python train.py --num_hidden_layers=12 --hidden_size=256 --num_attention_heads=8 --num_key_value_heads=8 --head_dim=32 --intermediate_size=512 --vocab_size=3575 --hidden_act="swiglu" --norm="rmsnorm" --norm_place="pre" --norm_eps=1e-05 --positions="rope" --rope_theta=100000.0 --rope_fraction=1.0 --qk_norm=false --attn_scale=0.177 --bias="none" --tie_word_embeddings=false --parallel_block=false --init="uniform" --init_std_qkv=0.0227 --init_std_o=0.00463 --init_std_up=0.0227 --init_std_down=0.00463 --optimizer="muon_variant" --learning_rate=0.00631 --lr_mult_qkv=0.4 --lr_mult_down=2.0 --beta1=0.9 --lr_head=0.00606 --max_grad_norm=0.5 --warmup_steps=200 --schedule="cos" --final_lr_fraction=0.0 --batch_tokens=32768 --max_seq_len=256 --doc_mask=false --train_tokens=230200000 --max_steps=7026 --dataset="wikipedia_en"
MLP neurons of a small language model. Each row is named by its layer, matrix (gate and up: input weights) and neuron, and shows model dimensions 48-175. Each number is 128 + 32 x the weight over its row's rms, rounded and kept within 0 to 255. Numbers have three digits each. A neuron's up and down rows have the sign that makes its largest values positive.
After each neuron's rows, "fires in" lists the words (lower case) most often at its 100 highest values on Wikipedia text that the model never trained on.

L9.gate1:099144085157098050122141097113160149197137128145109166117080172133117114124150172140238110150150111115152079153148167133121204134110050093112133142165121110090143153078134133111088126134130138099130128184121134136132157101113108141157161143134173127151146022121139150120162085103081137098085031157066179214120135149104166112133156137087122152097138147097135133129091176150102141100163
L9.up1:122146096125134148158090104103147133104152172153115177122108117153185072179153179148098134112105119170141113179145100141074117127104095111176130126102156120165124146132101142128161138155172110113127221137141159149178150130132170210133142121133182123155071122075141176092122083061067168076160065119109116172164100070166192164120160159144179069133155103125130090147145106103137099100097
fires in: "an"

L2.gate140:132113129167134143125126087177184142132088162138164109159078107097125064110103115103132104094134104192128137161138053134101107103173136163140157143107133085090144132089160103115156165156124118102121025119155188119084138150174155132129110130063106171103132115123119152167167150127156113099168140153120103086084079135086174108083146113145137167116092117148205094125072024142136116132100
L2.up140:049110138132109144152072100180143107112081093161148102154088107085111087089120121119162076124109105125107132165163054149143165092206136121146164133113122123082166135074149152115133178175120122079053090087136190109110148158148135125129116165074110142127088141106126161111171154075098128074159115105140087101122081117087096083054111119137147158125153161131164138115090038141125119127139
fires in: "such", "most", "known", "first", "almost", "god"

L2.gate290:094129141114095125156171189162105111135172177152174126124081059118159118212126145111121175131102167111117151119120140083131125112151156072137093095135126131104121125138111118133119143117122083117153096112125128165173123130092138053103102142154220114112105162156107121086161144101135141111129130093164144129159094136138081084134148130128146130117123151067135138104108176141147125131105
L2.up290:087085125104105182169160122107084126159114172175123123143097125113120122178119119088102148098184134126115134129120080119072135137120123121162104150119055135107156094158136088096158151140108086145132124068151122161127109164069082078080108082162158115054126101113138205125166111103112129120149122085139157138100136116150049109103209076090157123100094179184119074163106136199085152175158
fires in: "on", "in", "a", "an", "upon", "of"

L5.gate28:118097165135124120124158105155176132074087125127100160183118160144141081120083140164098124161137118159147162210129135147091118139104154160084077080122141150183125108121117087159110176103073106119056144121116147120131175156176154114065141151100112107096095154149133154131079163185101174202113170129143158137151139098102122170111108125157116091077077159181153127138122113102226209167143
L5.up28:095134123089105073076146125161138095141146121105091146095132082126112121123126127127126119153136082101159146105137207156170183161104079098093073097116157107103137133084055143144138098145146139150115142188119205083114114134171138144083153113162156214171105107159141137188137095140106198143123126100144136082119184125127065074123090179106146096034137173169168113155136118108147107116125
fires in: "is", "most", "more"

L2.gate286:064098097123099147095071119146149082133168137118170092100165090150127132186099143119125128167092144130114141169146127146136110173170130067083068097118103169094143136146186118156094080159143083091077152088151139099111085057156118134134109084169103198129069179154106121208115167162128123053132115088122127127095125094125097089107095108138085137131070145135111058166133139120162135088151
L2.up286:195099121155179106092169113086088125133155123159088099139169150121145104144152122080088126160131160037111095135130087131107167160082113106114056125127094067138126086209139150145117133125168145114106159145143129139146104203116142179113127149138229137136095137085121149125114148142096118137158133154136146151136144057158098073133076134117158078101163185218151151116146117082163155052149
fires in: "not", "she", "private", "nasr"

L3.gate433:097134121141147139091102127139117130109124139159153135175209090154156076125177119144107091154076086089139125109171064115167127155104152080071103138130115153143160099122155121085093160150122154109121150155155080131144136158147138122111157152073127137110125112168111111167143097175176171176185145087133209124138143096087125166111133150120117129139091126124102227153107114123126147211131
L3.up433:070140125119136084140111113093161174168152092082092144174144117104155127119127165166127196164115151097164163059185146069141110145116179126134178150137098168191115149070131105147058108135105145076163084129163143089154119144153122111135121170107112125113125138142139153180139081168085234156185118100130086153107088181129121147140125099084111156131121073137119200136103145098135143158151
fires in: "world", "east", "west", "city", "that"

L9.gate279:163159085181074090119154064105165144176076138123084143069120230104199131184094166110154079160125091152102104141105118113098143128134062135103186154169137063181164119087127122143100110152136038075143119141154107110155113116098163104147166171167145144173110109119132118105187065103075134126129125121079089151147101084125095114050133142139124096147180144103156137075026164111176131127108
L9.up279:098097116129085161116147163147177132120130143146101166093130105127153142135179189092157104100073120143143172203139053193070161157133144133122161092056149115158134145177107176097125072129125145079162142172156123143102142136172132101153162165152103160151083103102118133155119118108102106103144090122171135102146112122101148158127201108135145084073139144219139151096136105125076071084139
fires in: "an"

L2.gate494:067134171175143103150084134178098141136126115102187122091125137115190089113145136078134090137104151100145112189141165107143142128094073099145121137070107108178121179181094167122152137122163110135117146134115080163173125078131140147103120096136097167102159139110146146113171125132116087099121106061138105142138144153133166111120099077157123116157201126147110101116076112131150169112116
L2.up494:154103108116195107114063108143157194103164076118127158118077132140127122092118115114183118068109128121167117076080112126095115151109110073135145112082117116137112139116179185100153136115124100130167138109071149149127145077178073116123177183126122113117136159098125128082136071101181147148171084163149198159060115106147145159095166124071106035125198137100097079143123087183095125149149
fires in: "as", "metropolitan", "nation"

L2.gate508:089131082084082088152134103123117091101074171137105127086110124123126114071097087152112123105125101140139119114120142205218095135150089105159087099109055114127089203082167145105075158191123116197143126102125162113159114124134145135156143077104142081077111101147081169099143156166137144134184115104130143120152134155096188120126108122100141115164138096124134185135091083189094113111149
L2.up508:100116073064089097151165147089090104107072187126118150079103127125142151051123125165117126147112085128128141104116128213176086158157052098151124096112048129125102249083142089111073149182145085193131131123161180121142110131136116142146148073126168070103109065159084139121128154172137179130149135131156130121131167166106172105140130103101124136136152074117155200127062065144065108082157
fires in: "division", "building", "game", "development", "work", "history"

L8.gate404:065074096139094095129149079077145121117167159166120105138132136176127123216107139099113125143148131112149124176129117092095109103148073134118128124122091101089148159193131120171105193128120110129099123142101161130155130183084150123158115088122129133134136093120156127130104104134072117110168054172121140187158145166084161154093188128119113129038123148120118105194123077149105167110094
L8.up404:127114082157113134100134142112150161202125123164173154136153145134094092133088128164193120174082176091213078129107142132101123098146058109138108078087159135115162071131142088159072095101135116140097120118119136090131135120068095096155131164120206133102111116112123127108141105118075065145118042142100083102085160116095103093119184126148104096080123123144145122218106165122145155145146
fires in: "an"

L3.gate130:113130107110105176128129089146138098148056082097134152156083140093082113098054127192111140095077115179126091145180132141195099123154169053093111127096082102075101152136117157168111109150134127075136203124147128149116117104079122113097081130114087142128167088083124169068124169121107136146062102183132131119141159196140122163153138146176138106154118098119137125158169076125088112156069
L3.up130:136110123108141136120162127132206140099143192144110163100064118147178099119167093159128142108102170171118145159146093107201114151131130185091116073157090126094130101171148106100120159123152098137161110141193181067104141148104157134133170151166122133148134148096162105142133120103068156139119147160146168139115161153144107087144122160083153104194115119200143119140143153113183121101094
fires in: "died", "number", "name", "position", "about", "over"

L9.gate409:123045154112077173155098130136145169046126128122129103144156118122097106140140105102146145085181148115118136131124151150156150134104151119080163116067077117112078128133126137097148136126126097074071212122079121114176168142163157089098129109157158097110099170175115160069074141159149081144161165078126185151169161180147193103144146132088171144110119139101066116116088110160133132139134
L9.up409:117110149122136138167117101147160090101170117119136107157132105126165155101102179118171127172170154078137103117154162131113144156095105083108137117160155164072143093121151150098128127098135103169083114121104178144084103171193142072131052118092095141101137175129134139107114106115139113127111161112134085129153169143183162067162090081121227048084090114097112133133124108106083140153194
fires in: "of", "called", "figulus"

L9.gate177:143104092134132129130118148099168114151165108128097102108174158140112166116123146094139149152149098069163163158164100095105147090176142104149086099141143130127145134137196116198134118150041091171192107141183101068096093094123174129110122103165136098210125120104117129109105182187119153070154111147186152111147145090141157101097110070081178172153138068103187191163070116140126099120123
L9.up177:106160120144081120125122138105156078143120107082095124148148146140106191079135166102144142159105124101084137156091126113118133060112114123112112173147146129159167108087106162173163108071151072144114101209085110112100101098135115150103106098147121152149063116133080122150141139123113109132078160149198102160152128097103108077085107145121054134074142138115148148140179106201126109136164
fires in: "november", "june", "april", "october", "march"

L8.gate431:140148159096155169127119101081125112069156126116151087129127106111166174150150104142071095108114159124113145166165195143110121147068176082175181127083180147086177189134106112058034159165130119181094147088128170131149130106132147121107131136095124174115123109158135107121071084125103183160119135137125116145093079136104170128124167118138152111070075094184112154098096165096152155148101
L8.up431:128126089137148137154159116123084126114112238125093122133168099151106228137105119118174116179084113120102125099115117209109132137107140148145130097113102150166107095172097106159122103071159099127071108128133135196164129143118089111097175144110161097082124120117096127115137107130134090180135115112159109113118087117124144156183138102172109111127093118140094083151076150101155130093136
fires in: "of", "the"

L8.gate237:112164190181084091147129094164059162090092116104108134146129147142068146118165146127159163082163138145103128137128143170162116169145077146133161112137112155149119056122191111083166157157167141105107221128120143104133150070178137098129098111150124143173199135177123165162120120131094137176049130132133141131150160060131094122151121152180117114097076149098158131105083124111104167146147
L8.up237:192137075153087112181148154149132117143082060047185156147121200081128167093136172120148073153117080123113078130131175134145105169125109111102144149165166084067110075132143102147113137207111136080163111139129122094118054104152181117161086122094192101086193140144139079139130098113171147165102171147095146108151143201125175122109107163120140136135117142132166122151089142120123119052196
fires in: "i", "s", "t", "we", "you", "they"

L5.gate485:086123142131154142143149094108132095108137162129117194131154154103133182094158140063048085159177122132123150143176071127091086145121140156163158188155146126071129106144130137130142120104157135146150081164085062102140118091132139084141198204170078101158129112082174117126139141134143139140116172155125148197127054067123121127109035116093166080119083115098153142079160113140147156155161
L5.up485:132098103059175110117111079123167138100106085121110132075142081149104160143073189177107080077092144078140155117089142117032139166140148103145194145172222146092178108140097117143092141163117153139143123163135062171181133217161116130130170149152143142121081074117091101193139150144131196086118157097139100116166137098109115090150078076140132104142179060128099134136138165106172137106180
fires in: "with", "massachusetts", "score"

L2.gate220:079074132136187119117106083095108129098159101146103105142117119108112088129086176152118195124137133177127123147139153144086101092089129187135131129115088100098121160103103187070147149152060106046121126189176113144170125134146140126125144094140109132135119131124112111123122188179144127109138203122144071166139106162060069125146104082167128109111078152155111085147153092155165079112145
L2.up220:134119174105098121093101092064122144093175086065099147105117170132063123119128116158182182154111135128133071123115178139136093106131136133111144094082103128139113164122090171099130147135095084131142107109155106128136128155198118132192161186143125087107159161091145146098116161156105119118153185150144136151109089136048110198095113083144196098180107117119128084172117123172132124153155
fires in: "be", "which", "november", "score", "it"

L3.gate496:118047156106111125108136129167166143076195172133142112176154158134121202137182114088062140132066126121150122152202120120197111111106105070181155100112140126141137095111138176175119076123186109133171153151151133110074178106128160120188132133113092128136144080106175123140157134171172130144118138121117125110140137134148133195092207106128118148150112157106118132158131113152179138171127
L3.up496:145072159171093146143180113116119136072153120176084110150117114158118122113143108066149145183160123119171098178132102168145138117113151108128097092138128120098115092139126150181164131147150172140140118107119126040165100126139105137146094139088204132160156112135161144139148129159139123101105138079142130151113119119142113115123136118099174134153161085136157146140100180167122108156108
fires in: "these", "some", "of", "those", "several"

L5.gate46:178140183148134085105152185130223145115077105136126163085149112118096139114089111124139099099105090150172136138159171151099132137195127144133104181105130067161149102130080103071122183145104148092131158111107113128157141142148051182159119172138141157058182169151061089154156169149159135150141148101117046093137040126147155142104131124085132117141106151150109128124114102096099192107149
L5.up46:124109130073160106055126113118176174123177101108126143105108171129118068111117124164187126140130134145092087098101168141149154149138112152110188158088138122091092116176081065102058176118142112111210128145042111148175225126204108153117133115119165115152118155161125115114119121095100100103168136139178132084156117167120081121024170164089171113141174168135141105188162099158179157147146
fires in: "as", "such", "goals", "like", "including"

L5.gate471:103131118155138164076155149112097125129061122137081082147139145130121142101166141146139150155098151166094131127145174085145110132162097124139126122076107173102129156157158090110091177134152112122139126135193112178108171183112121111158095032103094086122098146147140142124036140105177173116185034174048081100111139117144106176130092162129120194166110141097141134106134086115112141110131
L5.up471:137195070130137120076135151109082161103081183147067090129080115146172120142142143095132125091131149100106142112152115129117150100104152134173169152127146141126090125181161149094113153151167115115103139123166058165104125147194185166158153114137082141127111167148118125151082109151121132152142113081062178076170097118131075129128160145142136116135095117144221141142121092070212076070136
fires in: "after", "since", "until", "before", "during"

L8.gate132:092178118164108182146148098180101114149159109105194122091115126141113069160160177159098106145088129123158171118129105127134139093133134182099149175072131124144130131139171100114178128136116097174153123166154092075146142174116150110115117077136151154161158091147148111104132129120137148083084148070090125082152106146131102087134178159120112197117121142133181087097139140144105085148123
L8.up132:105106073066161062107118093143109184218148159130165154099162197105141089108142138163144122131122092160076178183100149127121126128135122128128106176158108080090088127126135087143110144093133147101085107153143114075133137104096142183156145107107106086172148153097175070131154091117135108114123106168121169086144048142172126198132118151124123157162141133128137116100099156109158080112167
fires in: "is", "was", "after", "yards"